python train.py --n_head=5 --norm="rmsnorm" --norm_place="pre" --parallel_block=false --init_std_up=0.0385 --optimizer="muon_variant" --lr_mult_o=1.5 --beta1=0.9 --train_tokens=576100000 --steps=4396
MLP neurons of a small language model. Each row is named by its layer, matrix (gate and up: input weights) and neuron, and shows model dimensions 64-319. Each number is 128 + 32 x the weight over its row's rms, rounded and kept within 0 to 255. Numbers have three digits each. A neuron's up and down rows have the sign that makes its largest values positive.
After each neuron's rows, "fires after" lists the tokens most often just before its 100 highest values on Wikipedia text that the model never trained on. A number after a token or word is its count.

L5.gate160:126137089109117108112135207151143147075100114087134061137099170132119170166102113146091108124055130137112130153105099146186163140151155091134038151170143111139123202143108103156171102134189138109125120100192136118096136050073059171113186101118143134067159159208074157125130127183069079147127136150138151092123069117136094204139226153153073139110089128139154134108140171098110102124130155182125126089110093159099138152146101189126163151135158139119107116153091064121117127076114134177121125122150119111121139150151147153120097150133144082126126092192124134115148134118196128123092140166096147078088117140148126167171115148132067109115142121102185144106142180100135150173142111099174119133149085171135076160101123067131108079133094146165121128125166172189080172128147172
L5.up160:147148140102132119134164168152094192118123141079105071142107092104136172155085169183159123130126071152183144107140133173110161158135125098113115056126157118200099176133075116171153132197169125165119135126142122128162112063150147120127142107124171072061123138141175174140139128144087132181138192132127157119101140200201151154164123118101130089051123195136138095106157156100086142136178125126158134071088092173101153119149168115096168183120128122153132148162123101083134120084165068163168105143144148125142065179146180094132117172126108174136170064171088128111107104109133092156148114060132156119130087119124089092098124141151099135069116124104147135165111131141155119105132108111186131173126131135192088130128083186109102184163108165108144116131137089121090097120154118
fires after: " " 49, " R" 8

L10.gate529:144153176127069186086178140119154092158126104169142110133182069169106211191118162186157093098098113184210129075096095152160143105102086075113136175157144142143141157172094144109088150130145088109129146125068146152145129112137152115133125108118052166084118095099118139041136148116084108147116091169171148097175181104172126103103137130167162144130119096188090120117124130134137131148143111179081207149091145125110127142191116122072112175144212193149137132141132128139142125186170162105107098142095133179149080157090123151095152107139133169082148131136060114126171151158141153119073060091149136101130108135145181152101127162109098096122102126133129122137141109132061117172203130116062141102134110129163140132125110073157085123167049099123184116109151097114140095173193133
L10.up529:088097120117178160129129096112132139110070120157119108131116163169157161158188122174183140066147155157159137125179163105093076167114099154169124129143094045063130169119088079087177089126105149105128088125115160107086074124165072090188143108159115153171106112101130177042139138102145125136130158126149090126082174079179081113144123110081085146083125070114150132097124151083105128126061111135118147151161092144106156117145097136110087179195147177101119139135124156067177092110130155127134125149087169118130166129092124157114174130104130062114163123185108096128118157162175108164134098112143117130200163129131147163128129096112109100132129161186140121122146059165119151117133161113106088179091155120067165113146152148184159139154180097130185067140124143146098120150065137
fires after: ".\n\n" 25, " the" 16, "\n\n" 10, "\n" 9, ";" 7

L3.gate326:105127123109093165137166108098137127085120102153110172091134129081131148118139154071132112195133173145138102179180093109131120161148127106159158121130125125120154108164156116137063153146103115039135150117098119127093142085112135152071169143097084143111177095117109137086138161108096092162089088064076123132122112144086076168120163054115138133137135153136105125158154140167200142124158101105121171128140135145063114170156143105176117087146056129102144056040100106124086067128116120127155122092180128173182115145072130109129086143128126117155120158156185084091124179074116159199135123066131157096132132160184147197159126115086145098119147131101166103091097077187102102155103101152091184084102144132139090118107129142165165100106147097120138138090134089105137131141101065
L3.up326:123146090130153205090185126157191123141163118163137079134117157149155142138108098139171148148166128174148102139143105077076186138116078115119145145168113115111081124112163126150168142188124180103136155132080134156109154147084138139135167194103076156120194114080051158138110156160126089159108071093102095157160124156046099092100192125105072156113145103083086062131084167093130172059160113132109174099115181152122161091115151142098123104117106180174121167103142151152128090148091152127109113169121084159147095113078130141116139152125160174078085149100112144161175147095078144133118105133092130127094142156141126159113123132120134170116165101082104133106065058114097099196098110149076094139159125151064121095069118163104100125127133140119155108118176170062107122130161132
fires after: "-" 19, " P" 17, " Z" 9, " G" 7, " \"" 6, " D" 6

L5.gate574:194117150165135112164122130157148134111130164137084148160161141155085130122110120131068105194153163054131188070110173127104085166059118127140127174101165146139141105087156102076109144100056172122114147093107142140138116091082119121130112116093110123083143153167147101132112130175086098052138113135155148160112136126149135152152134116181173161120136087135130135135165135119150079132078169169083127104119127136165093100174091184068158111176124125113122135100098097101166134168181095157108118118106083118141140099167065204080102107137163137122144115119127207156148094131139092141088146110107146090152158134175101103103152081136103105119112107102121174170118116128171153096155113128082126155114148119136149151134143203178115132163165148141128076190150025092140170134178097
L5.up574:144114114119141092174132056118103150049146136150130122103205179154162115106161123156093114086108139108106075065131070125091126128058158133138168147160080144118125105109109047118138130126209124095114155097178103118117123141173097090166159160170138059163143078112127067124053146136147089118136077139137093135090149120106121083109119159121102058085172133132101142135135109123173070124141191120153186088126152182124133113150113080125081146147118115149088172140095163146097133144173148156191097053074146179149144128144109122108171113153125108173112179091099152146120171157141099098099121131130157096144097135122143174094108146134166069077114130144092126140132142136142100122122182124163141144130113135113138172129087085125176087174159126168133122123156123136189179167113077
fires after: ".\n\n" 33, " |\n\n" 15, " N" 11, "\n\n" 4

L2.gate466:125129178152066155092126124168144180175134122114139162162082129127175152139095090152160106122136088123183123140123175117163171139089197173124097131161094065144130073132109116110095110145144133097162121087097152152111123084101102111151112115112115097099187098167155117197112148129093110132090110059109144127151138122118106073154179112095138073173169111167098119113116156172096118109144112120103124095130132131084160120206144121107131094107064153138123129047173137147109143145112072142136115104159162177159114133112144139115071079126162054144197130097094102089125132155092199101112157137192104124128127127110148147113119104093087156133093069134132104149131055155115123146095174091155150161098150106160130096116102133155104094130148100153119133122103088172097083111121077
L2.up466:139125089069142142103089124177177097090114078149096113100133106172121140106161099140141132120141171058068168158085116093089140116173173088134188061174104115090112119097084122180138181180150108139122095122087104052095133156110142147117117097129159165163094111115146070145165110122127136090111129150111100079105111018123159155116175150133129144187148084145085149149060189098156093157135166102116131128131049161129091111113170114141155155109121202079162137173119118169101093141105167085151120081139127125127142100165111079117157131107132143135099075155151112155183090065112163134132162176117130160124105154163169140170039114120180133092100144114123126145127177086119127130086137138118087106156170142046129106105178104148126136104148125147097133144171136119133116144102190
fires after: " was" 22, " Suz" 13, "-f" 7, "ou" 4, "oty" 4

L3.gate365:105139099169190111102167144151161159112088128150071067143127153163123145191169074065087083129107039065045136094189122102089084169086175116174062092135142151134075138140078103104124150144149141072093148177109194164132067111128087133089121105138146187081054119097139128090118128122145095152125073125158134054116122109139116136149137103168133086151086150132094157106123148143145191118135131109141112107108130139127141108133076123124181099134110158094143123121154098161120140121117133113020152189133118172131112196115126110123123125128192174083142102155126111133099164079129140055112173159135139110094147144194157133086137134139129084086145103104135101193108107136086128175189111114116161166143109162160156101214111125106166155153104096126165140143142140163146160130113125
L3.up365:098173129149156122124124136117101136147185115167107041151132114135111114138085184196146139122128122115108111077110097154129109174107085176149147131169153109167115146106099165183138177128135116163169128081084103092166093115173125150094102074164159097135087146177134203102076081120119080155146111147091142155158113170114054083140106134092136180098154109190146159108119067130094150135050100149090127139164143129101171122132071110119158144077126137100110127163147164116158148186138054186164187130071128106121129143110135110113159145119137122136081125145082084133080119103131077118104059158128157081103133180131120140109095071088141120105165121087091101120165093192152032109207160124123132123101156107159089160189138088150114106124168136171084126141121151185158142112172117
fires after: ".\n\n" 64

L3.gate348:117166138097137144108209139122102110184102133111165206143136120086147118116094107174134126158139119131066114120130064121107090219191098115136111145076145123097132130085138091165154097159079115152108161083104172116115154108131154125130156101145093121139132153142088149155155104143107102141099160142083135078190087098064132152158119068106144112145130121135133109074172136135089209136138113086127092131118127150089110176099082097038051158140101135090183130123064113181143150207166155067184126131148116145133165138155121114135091075112164107059165134123092157125097117057143084146136166133112113093147118123137099111109100128149104128144100125178112161076095097143090159184147182135113116175078120223142174183107156144108144185118105133106129149138118139097125100106099140
L3.up348:083147178156128185113157099117170115186125105121108158097183118111123176147140155123161131109086137176147124144148115084159101165155097156174149105111107173139149096125153180154165108131118121145170197153121167033119057130134137169091117129103180110090142079172134126106073131119126123132130162132065130140164195159119121153144144157101154142132130104074139114147080151069113169128164171077162084120187131093078138120063142155124125143163114180151049178193128176188147140182119184129133149117136124136149117065126130105104142098092131083141140126148163159117154122128095165139113138123087135115175183102123140058185096089158167117131158124086151141110161112141125092084171165105124174156143167126152123135177145138041146087070141142113116068188109097086128077076131141
fires after: " (" 24, "-" 14, " \"" 8, "/" 6, "1" 4, " '" 4

L9.gate622:136164141135138113204121135091097069117185184137135114172141135127112155092179147131138100140100126169129158099123068149146147054118146166163098139190124104089133160086134125102122050157139072040118107149104161131107090105087187102117042074182146114167160137158089097109154074089109156117108111134219126103148112125140158126114119073091095161124100167101130179112104110134169166163141142099148149220103124164133092078110168054062117160182111170141148094133162078129124116186177142168134123138147103199165092167108178117168193098120151090093196155148155114119137139064089143064119127107163107094123193125169102146167174129123120122079170128124123173144153098091172135130067127107111139139139146131138138127122102124154095134128067111161144121092158174092171125112096097
L9.up622:115103094141161161123142097160177111141137138095108120137141106104158147109084092070145171075180135159144080110172127131164127187123116128092159193150090131157145115147150141131123145119094097099153128067147120106211115165109100101123108154127053149138096140083135169132115109075080081101090156083122119068106121116058149125129180110004159131188134161051107154101131069116165117135171106154064176089069156164155089136120072138125184089130077105100114114142088106106134130159133141097116094121140112121045090115232144163129125115214112156120140095147109153156146109163102137152167137181073137138127147085160117112121125140093132116099106140128130112108107157072171123111118090154114100104066133107101122098145128119121102114159088215113129145098092130046141135118106182
fires after: " " 84, "–" 4, " (" 4

L7.gate638:092146144112163144200109113098092085099157159075103094134139080127120126114063162091184120162135124152112120077156105093098110175120132134116186128172160131108178093098123090164158160094156150128145173144160131170049161071121089110117073153154154149083176143090155116117179136119145125157069145142201177093131152117082143107127108064091114167076108172147111131099129113140147090080172118218146151133169139108174118121128140177146113139109120079148164167170101123077138065065100123148101122155119201102175143173075095101124136142113179075128091130113123140154129156135110093098102149127112147144114150105167147146145123167104131126150153161130120110095054109118100146105156193098182110117183083132139087147129126132112108160150154131114089131114141128146132133165148088
L7.up638:129145119149153143111146171132180180108142144136126101146101177104089148102122090089147107137169157144102062098175093150143168114123096067090092158081140134151147144177094133158168131157178120141077108155179123171090023122161087150165153124100224147121107141180134200083127096148166125124130115102105140089122176205121146194099113126111170177098146097129053185113118159144152162078112127119162086073091116095118133139119141039113149164121099094159187060126109174114138098118156181132099148161184079136122123148100110133111142126162086145136129107143147171110109125119072133141104143126139159141103117118134192092171084177112148129114101100203140143165147153093117176177167137154130120133113150153102135094117157170065191109137127065118125129099135083152126153191146054
fires after: " |" 27, " p" 12, "2" 6, " T" 5, " P" 4

L10.gate827:104120093209146106140157167048125118153125119129097114146159092126106107156088086131158155179148104124132108135119157182176139149155155087125128126152114109138136155133169129143094163152106159129086100186154147148159112130121058061150078144130159140206169233124118181184154127180122131127157091187210111120127081167104071091114108043070138130172177126130157075127131150096181141153174085106124161103078142070108151208138141115117118162150044084138095155117162160127150143111167120069135156127156148157099178137176133143107141131177170134091127072110180143139101113095115118141144170131156170170169172132131172143163128129163159093100125128114131064139101170107168172167122111173117140092149134129157122092126103150122143145148106131123089183141130164071187090084076149
L10.up827:105129083109183101123095105121144146146159116138131142115188137165058089094142117080149135169137176089149102095165116125130115152121121137165065120146161108162134164150136124127134117151087102152151117116143129082069142089147112126106138146152137191151171106176193210152140089126198129163154130154074156140170059165163120177153121114097082128106077138120224096111094142156153113092123085124158152125131161154091134113121069113060066101174151136168099093130128105110107129068154145168128116142101068162118117137126184209128080141110158090163147119128140065136197170118145200161128133106131167112153121180160080153065126110114112113098144061181178125115123176161102118086186049117041188185171130123188124137183138143164145136110149178200128114147091142126154165100132161
fires after: ".\n\n" 52, " \"" 4, "-" 4

L7.gate429:118187116119103150195129118104109125164087102083094100056107082105133138158121056140063138161131135134177155144127138138125169136100131084166104123123170112138120157118155126069141137137080081165156120145096105093163076141117115155169111127090120156139124116117119214087127134101104112114097095156107166183127116136120177116174129126090118189139082119182166175157166159153172152109166164101114113161139111180104151176152076192150159159099108118141077118135093158122129123094158121119100175121071128107148138077173096093101123117146186093023171087110113158155143139152125126098152114048131186122164103082060121098189112081133162093128117068105069168136109165112153090134210121173088040111153122101137123157185112074160148130131149187095107149140159122122103102104122155
L7.up429:103099114114115091100034153095160177129169110133080151214172152133174146166171061175114101096077114099119131180095090172103097145063124073139151132072113111093171166100144161147187179149159088139126134188147125155076127092118191124138123130171136199174120142104098192144130115109119146146116114134150141111134099126150071133116151116094184158075122104149187132083169150088143133103093137135174127061107159110159138117090094121153165124076111114170161099139158084126082168074183165144078133150131153145137225045137136192148126110120113154128083109146091116120115140107091111098080131091146072122175066113144130106112101152101149156156118154122134126140108126142102188073183108167144112111147105094092120168157126128116126148141110110147120094085117218080126108137139138
fires after: ".\n\n" 23, "==\n\n" 10, "\n\n" 6, " ==\n\n" 5, "==\n" 5, " ==\n" 5

L2.gate395:069154145104126116145139164140131089183121158163129084122146072163149162154160161118123121171104142147102152070126127122140078153109078171120199197128083182072095124149145113160143143106166156163132157159146116186093110080139074035105123148098114096165101151098101116102076146127096112065100139138123085157101129099158115143131126161070138151134144126143140192146138095134155138149141176107128144126125205112103153067100117141112175138154138129043156202126071071137107207112106147108139181109122107162105107148152145140203110126095109117154092116079188166178145100094171124178145042121187100144153166126077129153105149100075124132147112123151085127082131181131140124149086080163121107167143135125157109118137135185147126157149092087092071155121095164063082126117186186
L2.up395:119125129110133127151113182087140133175101163100147118135137067153136127155124150126106080187051151149115108201142158170168148169093085138115176196163087162090088110175096156095143137083159129112195199133156147142103098077133105135106135106089113144107132149099086153086111179113111078122156203178130122097122140074085149113096153133078168093137112114139126183069141078081158146163113146120123136106110136091164129065107153102114158080148156141111105143099155088150151151161134157133071184138076153110093139105161154138133104132131075102192162114122138106174156099120197093113142034100122074099127148083122168102152108114130150133157099082136145135078132195128136109150124132151110102142200152107148147151075093110107124163105118156116097099112129136057110161148171132
fires after: " " 23, " in" 13, "eg" 5, " fin" 4, " Com" 4, "ini" 4

L2.gate616:211100071137145155115145155126108125091162131128161171140099132123156146183103166122126100124087089093135086116103124150063126108088171102115084138098163149156114114081093070143193120118074155076121146185123104146124103114137155162140166084116076163166193095153155146124092071125160101106122202086176091182113116086049120122110177130120107105137118137173141097104068146126170072092110168123164122126116140133137119169131152118107139150141140130094080164123125123109088152099112138147088041116126143096151143126188187148159085141096117134148047058133130154112131127103104190178092141157168129119208156143112133134165102114133091068102164107083122154140109164055091161114117175099134128135112099122119151169204155078151133078149150123106171117036173137152144119098128085
L2.up616:113102104103174195109136099130113109113166125132109173141117072085208182191114140111114123146116054131093140158162113090106107112161113156135147161109083096139178142086098153146176131153119167148192170119136113145189091037146176167123112094123094106141140119148151107141116060163142134103152175136174110106128159114089163163167174111131082051106166109170114112121162120136111102127118160156157085061134202157154122159118138122160151143165143169120151118134080150098106071096110086159177103165125091098138132096179162125081127131159126109144142093168116065130094113090159111122112185113183133167121179165118080125132095128115155105184074119088123172148124107112089123082128162160146136154131117085159136140131100106095144048121085185154162183028152050170146105165133135
fires after: " " 85

L2.gate72:126120119109134080140153120087123089078166119117105135092119180160115110150128121090104129106078134169098153085080132127115147118093057130130133119128105096086141124154105123132152187166137123150078075038096099133128088135116083131130108119138121133151177097140080160080129212166150071182077171030138159080086160139089112112100119107130078153185208072178142071143162134101131178099192121150113134112117146117124118186135115123123115107160121110139097132120158093110067130121091132129121139160137117123102144129198148205191158140080178137152097165178098102103190111117132121153125094148126081101082128110151127140185136151167137157120093094098131108124108168087076155141129132134159074146070123134127105151123077197110182091091151194089142121089129133107169141142147100
L2.up72:133083099115084157119132138090148185150186133196080123143142075064162130112139152163086169161146113116107117116147091104083101193121191155123163109132134134177102139174182086140091131085113101054121146159220158121119154134125054156119084131142093080159105092151103145152069116148119134091123162171075171085136122156089074174166080087153197102058119149080124104118095158096135127095101082126174081160150101146088100087122136179112069106154072116141116069173117130146133126138139157073143142145107105158146113091108101095176122134131113109110172108143117180097094104133234153112127151090153148142142143169169097157135146108093115079096208157154128124070112104109123073099151123126116108116138082161105091117081093121107171100101116119132114101151097147134136130117154134
fires after: " \"" 16, ".\n\n" 16, " (" 11, " y" 6, " “" 5, "==" 5

L10.gate400:080177193097114161109138165134138123118160154195142177094060151113135062137163086117108099062086092132063112166173132109102112131161133164141117140156119128155063138138113135120078148182125136143166156118067189110107100154127106075155157143133118142150131169159072117107173202165112159061162152177130141145137191130130144173116162175146102112108123135139162089200109112125153094115132133173195135094093135088098165130153154096116150180175094106105132158121177105129125137133127159133099077182147154137118089181173097087145057095124119099115146068131133076137165145127080143120085139137081182123139131168148147198134165123098204113100117127163174170051128117140072095115108129032140124118124142138133084170066124127103093066088147134095195092139146124124101119080166158
L10.up400:143134178179157117134135137118094098135157111170113183158106120140167098146153142157169148145158095088119158158078156130166172186157125205106154111177134164170122132122098249157102117098122163140141154084111210168144143160153163069142089177139163130119175126168130167161159156127102151082124113150171154155119169112149168119161146107139136150093122154080160084133077181158095089081156147152124108162064125146120181114157100087108114115100096151143179142137122164136142164157120202175119075146155117094165077105149099107132160139171087124155171104160110098200164102091108133118149089115076098062185098166146110128202140132172158144103077137167162125083157149159097107117138112178159156180165132128179108108087149120132133145183058167153161104118090114180119077160135134
fires after: " " 95

L10.gate22:098157123073130165140164156130147173131193182092110090168149135134123153121148105100140115132095056208091133105137158109107132126146154180102126163189095166093090152201183115103202133144125156128143154184114132157177127121162094111136141109076076140178118129147089145091110108180107150087137082173149149179106091132183148153072147165144154121162187110148061167117130146120137160156058208148184141052103142148152107144104106124169174124098148108132101114161144123136166149137147127152092108107096090116145183164129138103119127152116113089132096161176160139087119120110070176147100051170169050111119083100138156158141095125098144085117125147129151134127154103169126135130118105173137115094080106198109083160157124140166068113098117148090132180091171104101133155115149163
L10.up22:090189084108151149138149113109102145128123119132121131109115080197136134175123129170198119117110074140101133156186143143141121121118102158147092123081170127143107126105085121097095140165108113166070108151159161178107096135136101123148199115143153171118120165149170124070149168140147064167103085156077106109133025107110105118134109157089165110148146132137158116141136120153123138139092186103139178040136140131149158149110126190107088136114138157095099109075123121118076147127104104118154130113062068156150104171148139172164065085087129132089153139173127097117158182115065108163106173136179110072152155167159073110134176117101161153176119120103099143093144143093160183114129103097140135127100176147106099103141049143163181141109118116113195129087087192131165157145137181
fires after: " " 86, " (" 5, " was" 5

L5.gate814:099155150146144137154100156069177133104130105067131134173129050101102140155094117168135139134160199087098139104167148149137104124111113138103093127119181046156109173156143130105149116103127110179090103104096147142122110091096067150171123116130101149125107135155133081105092119133118146039123082150153175102209101086154125133168137118101143101174091118114137167093127148151143154092150124139072206107121206135125123108177139100120085114105120082144083107172134119099111091099104150134097156105128125121156120080157156140118129122118043100153113162095129176106157087126115109097136103135121164139157124122109182200111104076084100084033124107125143134088150118144168150112182122066097164087122167116083059164112143169150135122132135102161079068142124160101102108151142189
L5.up814:125078139145051161094064151095160084082105115144122093083100097095118199091081042171137153153110081162107122145121162106141148171142106127097147168120167076140121166157173097095124144081140110151146156126119099077078134150084105138137186095122136169121113130103072116115120118136155131140085162112114147134172153155146146143144132147164141146123076146111207120133107144081131186144194184086142113110126137063167121095182114087120127150119150139137057185143129118124123152141135172152122098150058167122140121108158132109143142091072154093114137147155100128164181159132200169103164137153140135171117097174115181146129061096079129118070144134142156126129126091120124126064161126136135100167135170194103081171172146152136189133116178122157098054078102139070139092104130117
fires after: ".\n\n" 23, " |\n\n" 18, "\n\n" 8, ")\n\n" 5, "01" 5, " October" 5

L3.gate287:190127186156153148102132126098186134115178115104116109148101134099124076133088115142103147137109183149127095134135186126141137138111143143149138169175108186135157158076157184111123076173123116168136123140130109115085210130078171131123127092104084115137113098064197070172089084132145117060111158148129124112135161186113120147095148113125111172155222069147128106141100109150099093074042118122092091105159155090121108092086175085119087092122182092130111139123102176099141128149154111111090099094176130150092130206167152145100095103123158114059165150118126164199059128104091158159113157190180163120148096108117164133101165123124093153139169160136076118133100109122077124137103147129102101111091111140142113170174157182095052122138113117173131117172159117120128133129121083
L3.up287:154111164148131136124140186072159166150116100107175142119150156153119099115096135142092137103109164091133090147145145125113133119094138102074124135114097124118144162099159154093160142142098115128146138166131067126101222123113185124113110082113093068152128170075184148176129075136146126125162121160135173129139158157116102190136103139133131160173194142104092095150138188132071070143065175082147088141179129148135131163132153081105118108110112120116131120076131130153121083111167131065041080172198170148116148177141142160137103107068093134069180169120085159172111141122063112200146082171148140105096132115130181100101194125160134209133151140112097127164114114086125151171126131170100067092120084125078104187075176172099091115102136139197148132187117078138133160132154125
fires after: " |" 45, " H" 10, " P" 6, "|" 5, " A" 5

L7.gate4:070098121100088115112111137070168129145140148087125159094132165112142194131163082158078095103177119177127118178186129153103141121102174164142117155175133131081095125162145074109140151148178177133064121134154193178072149087186135044172183061080137129115133162152071152143127159076130160115054134108135077083152167102101081152132132104097119136167090139151116140163136113155094146066138089089142131117134149117161137129138097106134127106065159149104074104163148154148180142113132105041167179138127151125094160113125111153161102172144165084082141135177154139106117162113083169135124130126142137098099097118163168123158087138158103100155106137099091130151152140151116095108136135112066130155097109128142112104097170147155103132147132151136147066192153145031162125114193113
L7.up4:164165156127076110114134161151167097083145182156102160112169145154129173099160175096100153122137182119096112142159093135116098144092180099174136115119160143115131123156195153123105184061110167108122119112176125189148135126151097158096113122110141118131116139146126182099144120154126103139091140141107158096120104106108136119188141124166058165127117081119185123112075180146041196096121116066088145097105168114179113157085170129141094093117112191090103119099101169142150127151132136202095107082115153113066162112176119116112098173152161095106068099131173172127073148151150123108121163146120133136138105097124136051146155153163119116153175118142132122148115153183069118101158098157134189041035108149145186069111117070148137104194109166166143144092162105098160141129121083
fires after: " the" 14, "==" 13, "===" 11, "-" 7, ".\n\n" 6, "\n\n" 5

L10.gate539:152152150107089146095117127120146144156113111143091119148055112113163163162059121135097052052155105131153180154136111167119151153142145112177203170105147184061119104097153161109139181144055175122123078178119115168107158118155141098157157131147087101204140189142141192086138159100197073119130118137216136124144160177155173131156106081143167168153082101171107149126123120109152106134126221127104121146113135134207112107129091138166103150140098157126144085095104121132162140118128083155104092130124086159165161110124099096106087114164101113143119129130134168148104148160237128184160137105143164088101124079119104110137078120075148080151077170141099134139105127122172104098097067120084136144119131170180082105102113146136106159117171137142091110128108152062143140070171125
L10.up539:076155174134184105095194100144150139083131175116130176118112088114192129128176140126165148125122156146130152104136099163142093180158147149173118097120159188092121125153195115116089132095072122133123179099162080192163105122116190133189132149117066170151135141134186160107164192141107121123180198079131148080146131079087206103101137168128145115134134127159150125142151087107172189085116116169132180087137111153155121170156179115141186176182076150093184115114097103090157158181153156115149126126083147101143120157179119172156119075151137093093144142156141119088124156161147127150102104124168142112170110134103068093156072172192114085163139075138126121141128127088132138106147102195101103148122095179118167173204156165153142146097119112153110150148068155107184167117141141
fires after: " " 63, " (" 5

L9.gate547:063178123196087154153075133184150098093149179184187082078086095149071152122143081101108091069112098156114102169133155110140149168118175147137139088160125113108135120150147124143229147135168135148099108105137151134207122141128157104172166119148089145128129125178110117154126180111178110131148084138159139185169182101177126122146138101156146140110096137080162161132145101136074146145134144045110147162101104189143099187157137116093149139100169098138142134121139074137128062130157147197142165181099117175176090091193143088186137113116144168177198069114120180081163109132101112110148150183118109083139054105181146155107132116165118105103127142116155111066146114145174130054140132164172172145184098141136143086092129144128124148091161086086149113186130079125087133128130121
L9.up547:149094095088121150092143107186150129178147125102125132099154137078160170166124139176134118143130154120127113171140158077125047166154154098166123103163136137142114106121169136141087118134110133062076077093139162194110085203153132122058147130093095158147136152181115105131110084116132135151084150145153149137130129170070089171064099114100130113159167168178112132141144093182134173136131119128083162114156117167124146076099112102209103060111103132128183118116107149131148165179187154083138135154102040137158102103130147156130150151165085122137131072130157144099105120052087131147153107096143161141177094140134192113159136137132154113129106149077121148166124118099152083116134142147091157145121151133116201092120172118086116087137119111073133193162141131067117139140147139
fires after: "." 29, ".\n\n" 20, "==" 7, "," 5

L7.gate299:144147071182152144166122151107090153169141150173091133123118133110111144178111087127108135124076076064135108171183158140097163166146132120133083160123106139133121127120190151148163145111143149105178169149123089125116178124114122139086159110094127126053099140143123115124153162117123114122097111118146119126135097127121163129158111127111158056129151132094055147116114111128119085092088109109080141161127123131077129192112100115160072125140099139155135114158053097145130178106092170133115124141063131154101102138073061084147107117098163112137149137136148124067131157130115116079147154131124080157161162129167102121134134155040119061158121100202079162094058089130070126143110124075176096121105104139110097097087203151163120136107117086110149090075144110160109159110105130
L7.up299:130136085126104199116154115116131162183115203135175113100149142128080113177099120112170169140113136128106076157146199149113084130182132098100138130122156147142101158117146064189192133118098161190081128107113122110146166137161134084162130189153160164107134125130155169153105185156120114181108084108104126185138106095157105112119071135152105147130178102134070125140090094109118089141096162080119130167156107120069093128110147057141067147174128147104116146200128119170122118106120179172149115151111196135177150087145063107107146088128155097117142140158098060148138115119154117111122126123127135088148084080137127140138154174094180088132112110156183151136132123157109138077176155086138043136158109220127121093143112170141170132179088119145137131171185137092150108153147114
fires after: " the" 31, " in" 20, " on" 6, ".\n\n" 6

L2.gate95:157148111147125138143084121171116112182143115145124089107109163105093134178053057090206084162221151147131159081094130074162117108123152139084117115122124176187113180068110154136122153111187132136135103177133091118157154130101110172136122153129080095142077126113106161160138123154105215161127141156172145139107147185118125143125084144128145111160119115141200128156088157093128133128162094120121113125113109171137128182148144141122105144098063173120172156092132110148201098163133104155154166101059091084130076175140149117124149171154157129159168103115084122148136182072153080078075110114185145123130092179136077127145173119099112124068125124101121127154110072122105165120157103163194104150135151124148140144152117129104155138117104142104126163128096100156155096093108088
L2.up95:117148127191123064097135134128112100167175070127143121134141155141122159126090108132103094176112126176134124087131051115132093157069085182149140143134159081086106130119136128126103109134084122133194126119106161101156091121083079107061085101114147114108165160108127158097133098140118118124073147114097176089081114130110124097170108123126100226167116106166129148145157105133150077164119184158109129175144137118090102156152112128108087106089082129173111190206099134102125130152088127157111159173155091191170162122163112164097117152125053065126109068188133112092119097132129052087125103132145194127149131130122139156143132160136132193133172111118071179142169148129172105129140127111038163127116207150076129097166100152132101104103106106087161126120188150093136139110131070
fires after: "\n\n" 21, ".\n\n" 19, "==\n\n" 14, "==\n" 8, " |\n\n" 8

L5.gate334:107143161120142136078150088127107057141134182173099184145124091151173134123151136132121135104177124162124121094101153086139091088085085107097090069054126099122124157096132071123080133101126151097154111115073106173141048105137165082139128147137076083134125135128186052115103087109108174081150090162162115095142156072143140147204142124094143115118142093103162130078118115059173097142163129064158121135047147124125107094164166098120140163093135137077120104193135088122140108141104135130105077238159197146084101097085117122177115168111118117117150091107135137165092093171058111161178121114089118160144145140114120049158093195071169137146110172122165120126116059109162150099091146124130126108135124148147144106133166156124111124136184121116150133115063149216131134097138121
L5.up334:122116108100113097145075171123129105083188107137080134167178088176112160200134108135058115076091137148127156124149163217126142125097134118141141110113088206072114129148193135135129100183152173137145076156114140088162114107121107202118167094107130159130093156203127126135093147120123115105124088132180174162139127203114128122119151137105159165114025126143124103113150150085111169135169154171135060094173146109168156153108130156107092154110156127121141094105134200116141094123176102156156151169154138124121081188150104130172130135153121146116103146098153124150188094105096085148102135125149144112110155119141151091145116101109134113160236089111122067199118121137112149147121082159129107126116166128149075118129086083121126127131096133143118120084174125148171164156108153
fires after: " " 43, " $" 7, " C" 5, " D" 5, "W" 4

L3.gate399:120086117108139064218156105079064116108153192193109121124057125142211088170155106127115141101177176125083119147178134145113109075111143140121117135131114134161132166085070124115143129176115162122189080042123128095106113083133158140071130155117141133147083140210056159133119104112211105119120132105112156119125135123062088197098099108149142180093158137119069112116110088148116071087138088079105072114137185110150131149171140097130133152122091084182110103150113149160137158092175094099135062132124123097140134155187168130145107129153120185163130072118115112095104074104138168062076165162114147108181127128165122136137158129139122160070137178061090108158137146158103129150128087127088165120142116134144175131184168104097175146169086148126118113126096135133186132121141121
L3.up399:200127099148116110110176114139163083076151095164150145128126100120146131124083123058099179177088130172102090135094108152098077194149088147102176104086141204158126053188176160168121156130122166135098067127092147127058102088103143121158073042161117163112190123115130136139144150123131139159128109095081133133112159098178105151147051095139118121109109158144179128154185133129184123063131100143145124184110086139140124093124118146127162089161087104153134091157102194161135119155083149158147143147097136150146084089154167114062146126162141160137149140128214126154184162112138148160099125130164144113127143118133148084119120126163119116110155139179131137101186141076094113114106100128166070118087215140134162132128117162150077113057131137139124169160154186098138146130162139
fires after: " (" 21, " \"" 9, "In" 9, " In" 8, "," 8, "-" 6